{
  "num_hidden_layers": 12,
  "num_attention_heads": 12,
  "num_key_value_heads": 12,
  "head_dim": 32,
  "hidden_act": "relu",
  "positions": "rope",
  "rope_theta": 10000.0,
  "rope_fraction": 1.0,
  "extras": ["capped logits"],
  "init_std_o": 0.00423,
  "init_std_down": 0.00211,
  "optimizer": "ademamix",
  "beta1": 0.9,
  "final_lr_fraction": 0.05,
  "dataset": "wikipedia_en"
}
MLP neurons of a small language model. Each row is named by its layer, matrix (up: input weights) and neuron, and shows model dimensions 0-127. Each number is 500 + 40 x the weight over its row's rms, rounded and kept within 0 to 999. Numbers have three digits each.
A block is one neuron, or neurons of one layer that tend to fire together. After each block is what it responds to, as a language model described it from the Wikipedia text at the highest values.

L5.up646:466541413520513559528505463503470537570497449433518483576552547508412561425485524490481542460489490502450473573507512560523458491526466579470435517506537507463495494456511425534444509561498471527505596516505463522461483470574496454515530508469394521524575513551532441499493504518516534468564545474444495503488509490557487582505477530555503529426521473434490523557505501499506483515546
L5.up889:493525438510446536529491474439502450510465507486464477511522564530476442520532530447514515545417455523494507517521477520552496502479485522525539502504526560472506561480587450504493523557475431572454545449531506467494526464525492468482519544549483491536487534470534421559464519495442553536563485489585483533508530519464513484544528558548424409457539496519499497472510498533453526507583
L5.up1057:490453475399496564493564468416509463516516441484521449528499451484531511562541468456570568517495510583572537505519506583483526542544497570389467561538510567485498551491535458492488527558539458567403509461605512513464526487450476545509480433499473463543511509510453442477470503504502536549563468444600541483465508495491489448471474510541518469469518478467476454478555460508513477520511
L5.up1299:524440455453442547416477538443504452508547480504554436532504567543524440497470510469553532530393530520484485600465521571542553474502491514512518506484505507555508493521505480525459507509478462548562498544527553494441542493558465405521526463503485542559590471516541437519439497536520496500514501497487546429531530536496510444522477534537449479486537517520504490472456483423533440524493
Responds to: Mid-word piece after initial T. Short word-internal pieces that follow a one- or two-letter word start, mostly T or t, as in T-on-y, T-al-isker, t-ur-bo, F-ran-k.

L9.up48:521545447499488510527515556492538489519499491514573504493527479491527506500517532527419420477530499523471469545552502508621571513498458537476475452496391503483490505515425464567476468560383517476449510568489514455537454471557515479528490452531484456463501496453502509558501517545564558583527552448462499504468514515545538538389453463461546426502480486475488530591479455443554499496462
L9.up253:435483535416536546490501491443540516491570554479509471510552455448488476466518489586458466560472459565524507552564515536508499511479538454473481547514464532479460529523544457456531453406432497497452535496526475494491507512495480472481543526536531500532511522510430493475474576595514482517479472488522421487520501453489525514543466477506517492559540522417445525541594483558523496530494
L9.up284:467505558441498502507467472488500507512511555513482521538525509589469502560547507510477529439466499566423556515488517515560554553441530506461498471588476448526480495509496486569487561460435506495566555485488412401479482479544507446507505457446464499510509473509495458447487520451584470512527538508548475549478530506499532577475524463473508522505541501468487439451505576513489572470590
L9.up301:525547500499554535609527470433503460461540572491547588499487519492524500484496489481519450503490493576551514478532556477474574524473549470453500432461422465434536493518579498553468502458498470480521528445494469470421466501521527428494520535483497430507497500535532537563492481549521555439521540472464502432539518511471488437510465513553578486475467431438525471427430471507494508400473
L9.up314:544511486451504546510540421483508474482492449537530513562486455482452503490590485501510396419467515598538478501575469466509533486426486542520523531540358519454494537467535478460488476467447536515492557384476520428556475535491465476444542478502510499555563547490484415539506533498554494512548543480511458497520484424450522408468481436493560489508591480485487522572469483526500514532518
L9.up394:540516525496525514530556478508531485479523494536455479552507496502533494590517520440466534455461483574557543516478543561529544482508486489458570465553556494412532568505512498531545507457564548545517487478522525447493526498614407507521568526497474455557541486482440459458479518530484484521534530504566467509482482560485547463534408484514490444572442455400480444532511545484521482464523
L9.up402:451556515488467545525506495481503452502480590504389455487537494506507492463510527562473465493498510517487421525512485588500518491512537519471519422510447509565476529454431476548494497440509559454504525367459438498576491508536498447492521489440477553512564480501456464487536592532505515565494546393466479496482447526482575554495441442507516556492499500413542513481524508496483459527446
L9.up467:423517474444513506511523429487555492508483482426521498587516470525472516465536556542415400443450531513484466590573448550541495513462571505474480500516426435528524522544485443523481488497487555503486580459489495477477482525482508508519505514562482502489483502476522515546481526536586547489494542373491477503515445466441547536514495538461490467466573478452426509467472505495455467525513
L9.up519:512498480537457541444525465500491458543547576520512430480521418498489540508512525475494518452504447555453516548527518577511511502536490551462598496602516526495518555471539499491538441469458493512500554502453503486442492465527478530552465459500485495544502522478394505506505614507576560500551447519418460528526530483478464410501456517577511499541506522449432432461497509527514499521466
L9.up611:441544498503582589476473523522507478517572491484537459498503511517483475458501450482414518443467458550552539615541571476492537520469519467482487429520460468465456486582457545526427422465544480593559552524484527543481460447512454450500509496519497551560490484507450519500478496546417474542487525494464441516532508494482500496504512459495452534544509539445492445521516481529507555416463
L9.up632:457511493499538513505570516527459427494473512518545488509520481515600482426422572590416530550520501524558457553565505538504480525467512481527547459518516507444464492475541492540486512465461522526535489511494498505538485572533498479545553521523503441452482473454471481530560529465507522517525484500508430482518494512481572507513432555456527466593489505463480478523493557505520526516453
L9.up736:446521515466524512494439497474533416508430459518520482563558454529510537439524474509472551501526429562546547501488497545487491541522537478433494487546447569511462497504439475552467495457559479525528481469519479511513517505526462518565474524388560520507493514520539503460463545454445438504506504505498476524514490449488542523547463554505598491492476494471476458541520460481492522449425
L9.up1055:516494565421467510525460507522547495462536518521521492559530459471436483505498569519568496453519479588460492514539577472508535508469561432454457461535454521474502517525510474501491480489451512546431572507547544530422531486564435407544555532550459546443488496525517501540502544544524559449518562478525484474593554461488505496472509512494587496475544490439480452464477597517498529561417
L9.up1240:460505498551403481488506481519507462533493494462607475525497489442422612476504474516438425485507522536495465516535493473605531494481502555546524440575427543503538601527550550541487493529415574533488498501465551551457460462560451482521608499465480499452539554438457481538508525457508466498477543486553552487514500488472481526511512482510482473469550520463466570500459501549524557511522
L9.up1311:475539479450469528525488593476541453501502533505494461552480497508504516541531482567489496508539482630533452499539538471450574526510565525418549518567445501445478543483480466488518511483434482461522480446448463447456500525553462450468485540526475510482499500533459475478498544506493491542636535476496474486543498427493487536477407488486581474441501527484459525500473465496454505432449
L9.up1515:496542540525518515548529583492534429513491476556509482472461489531466509489483506525502540451356467529436504526550492526518528524472525496458539532505455453469523495483488468555474501501626436547542523397519476479517513508501496547480509516500500469586485516511477471462425498466567535468467525523440466413555573468477516498554467529499449412606430430482497518500536434483517489432500
Responds to: Name-initial word pieces. First piece of a capitalized word, usually a person's name, split into sub-tokens, often after a list dash or table pipe, e.g. K(onstantinos), P(aulo), An(na).

L5.up49:452490520490500557520520519490517529468510563524535451472500496518552565490440576425558534443498572542576544525507515521572538495557498467463560494541493451495456500463519534483504517554433506555553516487568548502491578507498504496564524479491470526563520525453529465509419437570449603536521473542498442501539514497433500558576489512531560434517500503537505528600497518503486539446432
L5.up882:534521433582491504550476561490502524455436515526575436474543446522584472495493549497499591526513559462551487489432543471508526541472501487509505522534437499455566475476533482511412484445497477490543468482581455497504507439422508497540545489525529435554496508435509472516472510465462530516514518522550502433499524424498506552515492497543619499499487402460561455469508508432479505559505
L5.up1456:478464480468516544535479479553414449484482519565554440602523477491488538515411535524479476483477480593534458494481538506490520520494466549449487504495403415419425580442575492490485524536489555487510480443540480434453522468532488489492452496481472487580501516520521485507497527562495515533514472534548530483462486481465466444485479553497541470561450487458530494498457506484526487521451
L5.up1458:527486408445496556519519558490490429498470500493546522554504505500518487444487521435514528529474443499479533522554547539494488500532449502474542473504448469390499511514499549482475447454428554498443484513550447470518496486475490568505494447508460557490543491531491461534495571535526531511504446562600404496519468416523471512540601462540538478530524512466380507529548500440532507542501
Responds to: Word-initial capital S. A capital S token opening a proper noun or capitalized word, as in Socialist, Services, Sweden, Seats, Sam; less often mid-word pieces like ang (Zhang) or y (eucalyptus).

L8.up705:471478478491488525557499557428494541521453500606527532477520536449500457548502503465495463415573528523484455492536472536549488558499464533445480440523588501527510497480539483535500429489484543481510508493558421399500458527516440525501543541443466535465457497521538439451498486563502529486456500491444482505578566435536513546539513513495532519526474480537504520465473451483506535543482
Responds to: Number-ending digits. The final digit or decimal digits closing a number in census stats, tables and measurements (97.7, 464,393, 1.3), plus the next unit or word piece (m, %).

L9.up112:526484470473512520530501434436482478511553470528488524500481505515559532514401542536536524540419511532531499505535548484488533471507510437484427521542497520449520508515490459514486412528498520589486520486427502423466469488517536456526486536472499488495479443567489482471422519534483488522495539416502371433542542426453553500434517521489466475522528535509489545488454544518483565516546
L9.up133:543496486427487538547515484429486444440560487539451543437401459533516519534437601539490535439484450561462575528533486504528440469603524515549502516511498501496555501524547535521498422521484463510468449484528560549475489474479451486518500531479472509491432520494535511483456597559619528476511547525575436565492458495472534498466471506495479483465512535472487508529464476490513573557493
L9.up295:500526502504528481481497468434507473491474505520561503430492459442492528544476512469496512499506467514535521543529564492530531498529532469555508483528493499501530464497541473492373530521492506507569528490529486380475472515460499481484535511516506514447493446459551457544474530574534519540426557536559418421501522436455517508439534480553535506478430498500503467501459559422509511475520
L9.up417:516518495483537491474531422516513467488442523486515510488473507526478555522436487484515467522515533478453529578563458615521507506511512496510482530519518419472495475392505538520486457516521510508450530431463460505545460513545422457498581474473479523441468543445491500497478497558529577592568452433511464475454453499484443562447487492488518442494543576473481527519495465525525431529491
L9.up508:510489538454461543545498584526528500474490491528528492480488481543581568533464519511501479453521519515399513518525500506552545485511537519505457490507503498559520518426473517504431527607475471516504545489526518527469532503569505478503401488536464511505393448606541524481490500551542488564516468535559515537535528511395467532438480515537483482543461497514479461484463590491484501476487
L9.up545:525505480456483538462481526447476455500521546486475573415505501498521519531535483486518487525496494490503466547542519576520539493500513421478497495510412489449499555533497485541405488497445537515513514501518532493577532474550506500535473516492441549463496551510535460461501462607465486503511574467437425491541567516434460490518513537475534499517507499449482523517489522448480598478499
L9.up771:509484503418522507558502555447442473490464488532568547546535520547515473530505583454501488458497499491465481494538552525459499510569490490495500503480528520463457463425469491560482486534500556526547492508523502416498467455613495554518543553513546518497495484502517506550486466531447542518494530532583476529518478388429436568469457430500520503533430522494428547472426530484561564454505
L9.up858:469547512468462559522495532452501473501416570523493493447528556520490553460526507512486492482515516525510397571596604488504573507479541487469500490488459509501494478463555549509448495504486503548500502474543483480569502471496490471508547539461510545490496546557490526493432536532446482515553534549502435485623541476442509548464495440521539462482544491528470512444562550466486517538490
L9.up971:482539501460473530527536502516532446539465502487493485527544537512540465492537554505526515461495547477482452532588509539544534514537511504588449442498476437446508517465458489617463468535522523499466527490525491468583491494612503524546441468483506512492483511497578472490434536531455492534531525470542503494519474498391504501448519516555516494471474508492503512578495519401606593459440
L9.up987:495467488488511524524446521484519480495503523551474536441558511470558534515481492498581455541500552534496586517503505547472538487539579464495492425469475513524519560549546541540466435509473555454522475518481529523514497482544482493509509486521424542459490487504563482511463582490573491567568463511539459480501569521466503561510497422496505508428451431500402392567530433534614453459530
L9.up990:519492465419528519519536509448498470481441507585530473494481483527525567459523455488567523460520517595503456555520496530512530511434507533473533497546472522449504459540569464557415511493429504487542505461539535441554514468504473454461503502494469528481494532548478535516490608525541531552486527525518428489550491467465527415463519542562498482483493496483476414578527541474578540471506
L9.up1217:531490473492468447584555428470461444467472480532471521464440444533423560529464494497466466529456532540512508499556535522505535466455478500485526480553526431452493513503475505509492470473536561505480481536496479428527443543580428574541525558470527500491500469486526500556495475623514477463475532502564382500497530483480488522477574472514454499582465477492429468461484485521517527532510
L9.up1320:553474537438458511559472492456515463493458552517482472524477500512429513535545501502504480474494443523530533512511527541534462521536582472520545510500412566513430540513501497506477484573584557526531479494557522436547510491458466534573464466456466427534471574463480482506484545537520517502537465568502490473528572489470479511483560538506607462499479541552502411534571491517495488506540
L9.up1360:509587446507511529460429468511538475497581486507485514473538494506476530519471606424474460540406507527492523523556521553570614509486495475509507493572556521417493500524502446525465470547449542477520502497509446530512542501526468473490528479434467551447485475501522492471422509570526475473542549467540452537518479503469466544439521549466508526507540477463436496573565555476522496574518
L9.up1437:414534446475541515518465547482506463482482503501550462476433544524444563498490518476565512487497446513426495531505568479569551487526490492473485482523513522462556500470502552461448486471514530542476580439516497513495518507537478430527505460462517478529430475558380504452450539477572505512478507524539390457537562478480562534505448432549486452494507468480447491385492525509475505508545
L9.up1468:518484559557515504565506471483530502490405466514522525460486499532514458517484477459477448467464486561416542590549554465517562526555494496507558461535462440453500562412458466471455417513518495526525526477542510479469477516540523500521492510447484483524462507461518521477504563554537505539501504517515479427531496504400465554436447435453549459503539445470457490524521504536508544556432
Responds to: Split proper-name fragments. Short opening or early fragments of proper names the tokenizer splits into pieces, often a lone capital like S, P, T (Sellers, Szabics, Beersheba).

L8.up1365:460482486465511486536482470525523540494527495479570579442494475487506489473521487501460495495476430472452520518523427524532492509469516533501489567500491470470409500550497509488547468484576554469442455505518499536524458454530453512478447513508513496490537493429497517473472479481428455569550493457472490476504580532519476517526464433579548559404547471515542336496413545532472528501511
Responds to: Second piece of words. The word piece right after a lone first letter or digit, e.g. the 9 in 1930, 01 in 2014, ood in Good, al in Palestinian.

L9.up46:475461512563491439546457521492428441506474487468490530524571492492442509464461505533459536502461467468424529529557589505557432514474545555574521455467507435646495501531529523529468445503505524541469558434508522450448495543520491464493510559453498480516528500455437456552488496487479501457458516540458491501569549493439553505460434505491536466505509568573497533533489506464542567521504
L9.up106:461512531467496512535425496504438441431528462545500478574469540463514583523507507487505475425518443541491461492479487465487482542580603459401585430534521448493426499467525507483400519585536495457513513430449488511477503488561501432468453461487520458452516467486369489592524505531521495487484534493536501532523533485524495485537473516481555495514512515539478543527566437511473541462520
L9.up256:506507527477466490451550508498389531470512463581554514473542621516510452470522500485541479485512481532497523532530487529549486568522542504572522532538445456496504594540551443515534495532526501464514617502433464494520424532521495464514515524413430477455524457438497422495580498501551514502461496537533503550500559549482516547493473564486481513551517509500460432539463418434471486482426
L9.up353:515471526484453533499516540500415516488529521507488424481516454384505538454466470524531494450477482487525527458450524501493570574417514480458471469513514474497448522512482609512428466556603491481518483564500440541555455517514500531529524418460487492517474500474471451461524558486538635524391538544499499499584519448542505499492528481508516523471502493515491525492531472464524539502489
L9.up427:514484476507415489460451619478511515419488494468531482465546516457560522418461526501496456490500547511462441509554503475546534521515521491466468497508505455544481478491548485480457442614542478476482554514474533480514491549498452489513546419546481443443514475466554449594465484498501524502458520416467480546499505469541539487544394459521418477546514558566469482530446461495521551484442
L9.up700:466519511444586469522497536471468472463482496537464510478542492390518498515490531513449387502470445523521400512501503576529513576484546483449475474452531453560463540506493457472496452521471506412540505516459480496471457459522514431486523531503530486481524510535501423514472502533504565540402529503496472499560553503503477475454447487444571506522506456512475486515463430516515508571470
L9.up753:511504460491480489461542428421420501500435515533568481470473586484583457526527520448533433487569559458454499547497516562497507537492565434480532564495483457489525517484542519509499365455460503459477534515504486508462444468549471545525541465487522509429483474455528471586507532580485513573493574555517470510540500458485536518479483517483553549565512557533484521527521521458540497543495
L9.up845:526449529520511541548460516505405502485475454500552480525564489489441487455502532452484381529487486508500473490466497525519532514462487492510573526512460444512594523505539485513568536513511490459440520547457541546552503485496541481518513442550514542463460554503473407406469549537487509486478533465473467435463507487534560520491454484468574514495511463523557549386499480432478549583512
L9.up865:451441539424517498541497551522513440489488574550527502472580497450486485485481512540525443480504523538489448471513439512508547561476548557475538452529499485486480482598568537533506450497584447538488520575457568480514503547581523451550544492506481449443476498533490462496518490439472523476402495440509484413545475383479457539535530536486488529500486528454499514460516518450476526557533
L9.up960:442518453583552509504487495491433491408490585561510485571496478435527493528485507558463408504546463486515465544471555494582497515570571494510508439517499520500493514542481553529446388484504490494536479462480534520491478474554533460462480449516439491543492451498524458628489506512512507512459493527488447548554535518497477510478445438522508471480481524487430477521534493448469572522466
L9.up1137:568510536467517508520515551522460548440548472539433435492563495476539531433517541531526443479476483516520530537515490505514466574424452516461511526544419442535486516482568448557461414514465510465449502488476513547455441514517519513492496459496500497434489518445482483519519481525570501486488474559502376512587460456534442484459476476463548534505430485465480505542542488549557510439515
L9.up1210:476489495497482521549596452491481459510438489565542524444483453460551498497429511399447489506461477498544520497541415594463506527447514530510549445505417512524532575498489438520478460461518507499562526459492485483430471516466517438472526516510356556535521430541537463484463493470536507555486531515509457466494509510502534581435477457469516563489530491475483538541563519506514494518455
L9.up1267:513501499400539547513466515473426482388554470546505502519500441424534525482534544478559442495508534489566474487537461486494549528519480509525448507572495490575500548505569442449468470492434568462495521469421499410468454490562474483517417536508481515500454514547457447453498515549564513562540499465494481465564504465514509541559492462493516417456575550544538508487492434537553514509475
L9.up1281:482497502577519529437559476481421417478535482622488473458542482462501462536515514437529505493605464534527546511467486538584501547493487550456437506497492519534513485561452513506445477501528499499554492492514496479530454526495406490535448529495545608405426576520478491485497503506576487477422507469540504480568513492473460551525483520483552521476418505488522507449465441438499481515490
L9.up1405:482558514403523504516574543496560447470522570565534575540491482510523453492471482560513493503461500494453512478526468515431503541456519527564519528501504420550497549485514463474416436474498533493523442502439480435516474507516519499549454443536453487544452399566539446536535545447510559446483492500508506533508545466540451474451480409433525452475468558532487466528496442490542538555498
L9.up1409:434448494498473548532523527502469421443484429538499462533479467483525488435500495468497516527494473494491463500515536492496533519452450542479518536545494536554474579477470401566482444487546523508538495522519527509462483468513433495541420579492560510476594427554538454474504509446513493524440588497509519482507542459508511478564422423500533516555472520522437549468484496410556481481493
Responds to: Stat-value lead-ins. Tokens just before a numeric value in stats and infoboxes, like colons after field names and "was" or "of" in census sentences ("median age was", "Density:").

L5.up101:509460460545510495443539530472549523510450515523572503497545539484434588490476494437448492540538494547508535540512532514518541436524497483510540525478405527475505472470501547603525465491473552508542475426548435494484469455494520514495576491502510567502518469458490443495478481562449527572563493473544445491490568446503510485540425457550518498476527465440504535530551467500492467534579
L5.up662:492437559494493515467469491495514557390518489468632492495439574479507470459446568562429574461487499512544418540520552493536504509529517519477490498497483593467544510522471448517508459509500443501521488425500483416485424477516501499477573517477481541501556403533489521550514491477545514482518534527556459516535555447509500502532557459509492475441501452479490443526475488468501487404493
L5.up1169:522496458569466524495456463449474484460423461427514471444568502449464505548451534482455490506490472491541430537537524532562522492514506482505502454493484515480534486442471539492447436556526484531570490564472523457514535502540398519574543502510452536522530481503510509469462443509575499477558532415613452444504567430481505516475490536423542524519518471500503392557484479491513534457536
L5.up1340:525475528564477519467493486476593462536436581397499490480508559475485497465531536443415502479440452556571498541471506525598475496471481522481587512552462468424543532468521576528475548581504536464420510454508505470425553417514475499507510465553503507506431515485491514540534528487505523527510568422510507462470536487562466502546549498581548472431556479502494507495490484546495475485441
Responds to: Split-off word-initial E. A lone E or e piece starting a word split into tokens, like E|nergy, E|uropean, E|stonian; also mid-word pieces, such as l|oc|ated, l|ine.

L5.up395:472486480499533504517453493502513522493468538482427456550572410488491492526451468453492487526482543559548529546518493518544551554488502548517463537535495524537515574498508469488515474493501533500509533407523478493441503514507565536513539453513463491469520472448592477508493540456537513466503532544489395533562520430534536497456549505523563557525478501526470511445486358473526453520451
L5.up764:488488483545416497524481512448587510509479475520474464536503484511490507476384502421484553490520476534519508553577519496546480572504511507491513531478472503498518560515484515569448485464559475515470485447499561476522459467456483487507521393436508462456496556503510448487473524579534525465558530537515472509549572452532540457540522484519596459452549465508525460468456425471530501489468
L5.up988:573521470421403535489501587514533542486545473464523478445512498462571496501446494455519481485399478536608529550560546518520533527524523462521466499526524442489498480531527570511511539482537528491450548394530508521463561443528480452491495456468450480512461480501473449549433516521454499505527494533545491494590516565484533500572541447472519545506487517511530492439448432506526509505490
L5.up1506:607437524482586533538477504500525430524490465539501482438474419478504468463532468573474554488448529445519493516498525568493524498532488504498441522522518503528593508508486578491530476485436526475510428483456478466447408409482580419544487449463485477479443505487500476531507463477543560541523521500502498489574497475510538496479488489585602514563475505522516504519503465443524519580520
Responds to: Coordinate minute marks. Mainly the prime-symbol byte after longitude minutes in coordinates (122°20′); also second pieces of split words like career, team, could, becoming.

L8.up877:507522502443523496539459496475475492475521501436520603469459510478476464530475558524469503494462420472438535537548427521492492519514457563546485544520488507437531507511527513548530469545528508503478543489540499561491479525526471498536495522470534500439513506433532494486409557525466446569513549493451450485500503482504485472478538479525537466410539450485513392506448512521476560496544
Responds to: Repeated proper-name pieces. Second word-piece of a rare proper name or acronym repeated from earlier text, like the o in Brommapojkarna, E in GOES, a in Laver.

L9.up51:495487456505360572501497472451492424587523492530462491561495507453495517517516562506474520464457442567504478492459437575463497532445561460504564509513479479500530565470499475531491552588568518599507435469509496508595408503514491492501488426436447514524462474530501463541544514497474475600479462474516544486483537526488543480488515540543481443464543481508419452535455551516507508478518
L9.up206:444563474439515510550517491480486377449521500521480468463541557449528468455546526436516536515467492457481575492524533496524554511507581513515505488512526515468469514471541471524495517518497521447506459466519520571480436522492485392499487525524465508516473477556539475570443553508478497496603473506523491564518521514441444536436434556511513508492438520484460522526517536474489508521508
L9.up239:488515474408559481521597493438380437517547499485560451508512516474487518563533497480441479507466452513484508516472494531586500510429472497546528482528490526500517469525489420574478454548457541565568538414439501448521431534479497448567554515451498485511438518558521503496453514546527487443559548480431471434538484521505515491521523441464482518584565494514469446452463536520533533465460
L9.up403:467526451545452537535537524507511448507508509477477505472544477453404523513518477518438479498483485522609492481471459522453530497518566517447565435504451531509516622506472499549431515525475518502519450485447504478434446482477429458520499495484469530458501520493532481505512475506503535598517507473530528496508477467465529519523378544517474411449518501538436415548586449460541593545526
L9.up687:454618548497545523457530486527536459470497404486485546531462534479443503531523565467478567511469476569549531493471415456515590531530499581392472492538486614541537499534573445525430460447504492514507501482443562484450491448509447459506541486500465540509480495541467492459487446559564517531582523485493497513513493458496527474490580477517487533468521415509495459517525504574502582501479
L9.up758:474517493470554560505503521496403479480439497477500564506444489519464480505515584467431464489544526564443492556533442483570570498533476562489503497548428580453461549551454501529465469572539572472515533540515476472567511534510507546524475496468497557539540468556551489514470541591598511519498540501485511462498479547446581547463408501506458428537527491481468525500511541517472524541405
L9.up1081:450513501472511491507505496495477422532559532589491505543543475506497506489542544497505529410452532640500469544514544507542465546577482539453547493440475529450496523450499490557526526433510483489523460473525485470504509607500456516462457482497487492454479465570528530524484522547477503555505525504508486386475538469456449540502457576514536494424532426429444445495462521409497500506458
L9.up1135:517551520491445576472505440441491465467498497535481545439409477499542498518513491506474489476465512530575464524490503457522563549470539530503496518529450525461533442471506493496449473525530470566522453508554535512533427540536514446478586502555487569511577588562499498449520461516473549539443551481472514495532547470469531483508460572504437440398508506439524496516493493494467535475470
L9.up1139:439560515477459517549481485500531479368568452549549518535488404497577537569529538508465537551533394560506482483494554493517480521481498544462487494502460522468516477439490512539522499420540544541521433484499404510501471499514460496484582485498503453518450525521533462534404486467538515502500443504544488531516544494505561558507437585517500507512451539523486458478502487560506544495450
L9.up1179:469515475481564498483505478448541438443493493521522490452399491524523442483466584493494511533485421486513572523522448495544576528478470466507497499511465496466471496481457509550457469561543513498454550388540485462448472492465456475448540500503476461452521506572456523543458553575564546498518525499500528487500492470409504565564464559532549468519487463476441481577562560563498543524515
L9.up1206:454566454465446535588489496485532403477459489484540480505570486453445460526565563423487507442527560549468522491541444509519508515533515595480567514530544506500504515459466483498554500491501465524504562517465529550521443555562488504576558476412486475521557533522559506458492482513502573553494488410444541494573480464432501501509486549536546555510552467546466525512441576525505583492507
L9.up1207:537535480467505492495447473452516432471491516511467472519524513510510484497440492508425473463443447531453493506468547515487586495525523538472522426483500479500532472440503457535468521493481501525508482525523533496472494566494472464507566499508512469537467460496570526430425515487505458578527541503594542473489488512452523545548520527512577468536528569565496485518533573513515661522467
L9.up1253:499484547508515457515585492502533454479509495492535538511411514459482495548513555481449555428538432559502545516566496506460546524511495534526514497586460491466525565447550464578489486480525461487481509450519556505543496540424496462565484537548527532525509511520501468545457533513548593516566542498425493439466487454455544506470438467489501429504459443563526475536565502466499509446485
L9.up1398:567506548519514507539544508465497426488489454434575466572522532522473461523529564566435476470480432509526462533477486502560470502525516507567534498521473517488506535506465510537502502447485502544520517493502504500543403514478499470542510477461460543563415579484475429471478608524499539505533532436409401416560480504407486491512504485486519480502503498490462481510530599539526435426506
L9.up1400:472559528496534517506445539499466431426453493479605478517467439492526510466550609521502538398499485510569530483533489509455546550536429447513499457493517524461530526470475556476466458478483514475490442433484501484508496502516483436491508506459484538572482455508426495469545541549465543607604517464533524457469535453456511561501458460519502440475467498508430549477486520518494571504495
L9.up1511:549479465499496551550551485441486476476442512484526531538523459491459525507469503510516554443511498521489476585462486482495536518562544494533475486608540429458560466410497520500470491501524539464524468513524518549547472517469465472481452470549526456515542520507478510461489516443519543483504465387493512505482514519475500517501519458543562532541512491536424481464526541463549509439493
Responds to: Mid-word name fragments. Word-internal pieces, often the second chunk after a capital initial, mostly in split surnames (H-o-are, T-al-abani, L-and-i), occasionally ordinary words (ed-ucation).

L8.up699:520576486445505498463438499486480513499499557450475444519570480534466507515489530508498467479504404579495542555542531513565555466508536506415496454550453447447471496447484533540457478481468555539494570463545533438493542465532478493522497517500483467515554479520477479509482556546572561488497494454522406502501452542479524482461474519555440488561574487477449506498462532550480491480521
Responds to: Start of personal names. Opening letter or fragment of a person's first or last name in lists, tables and credits, e.g. Tony, Bhara(tidasan), Carlos.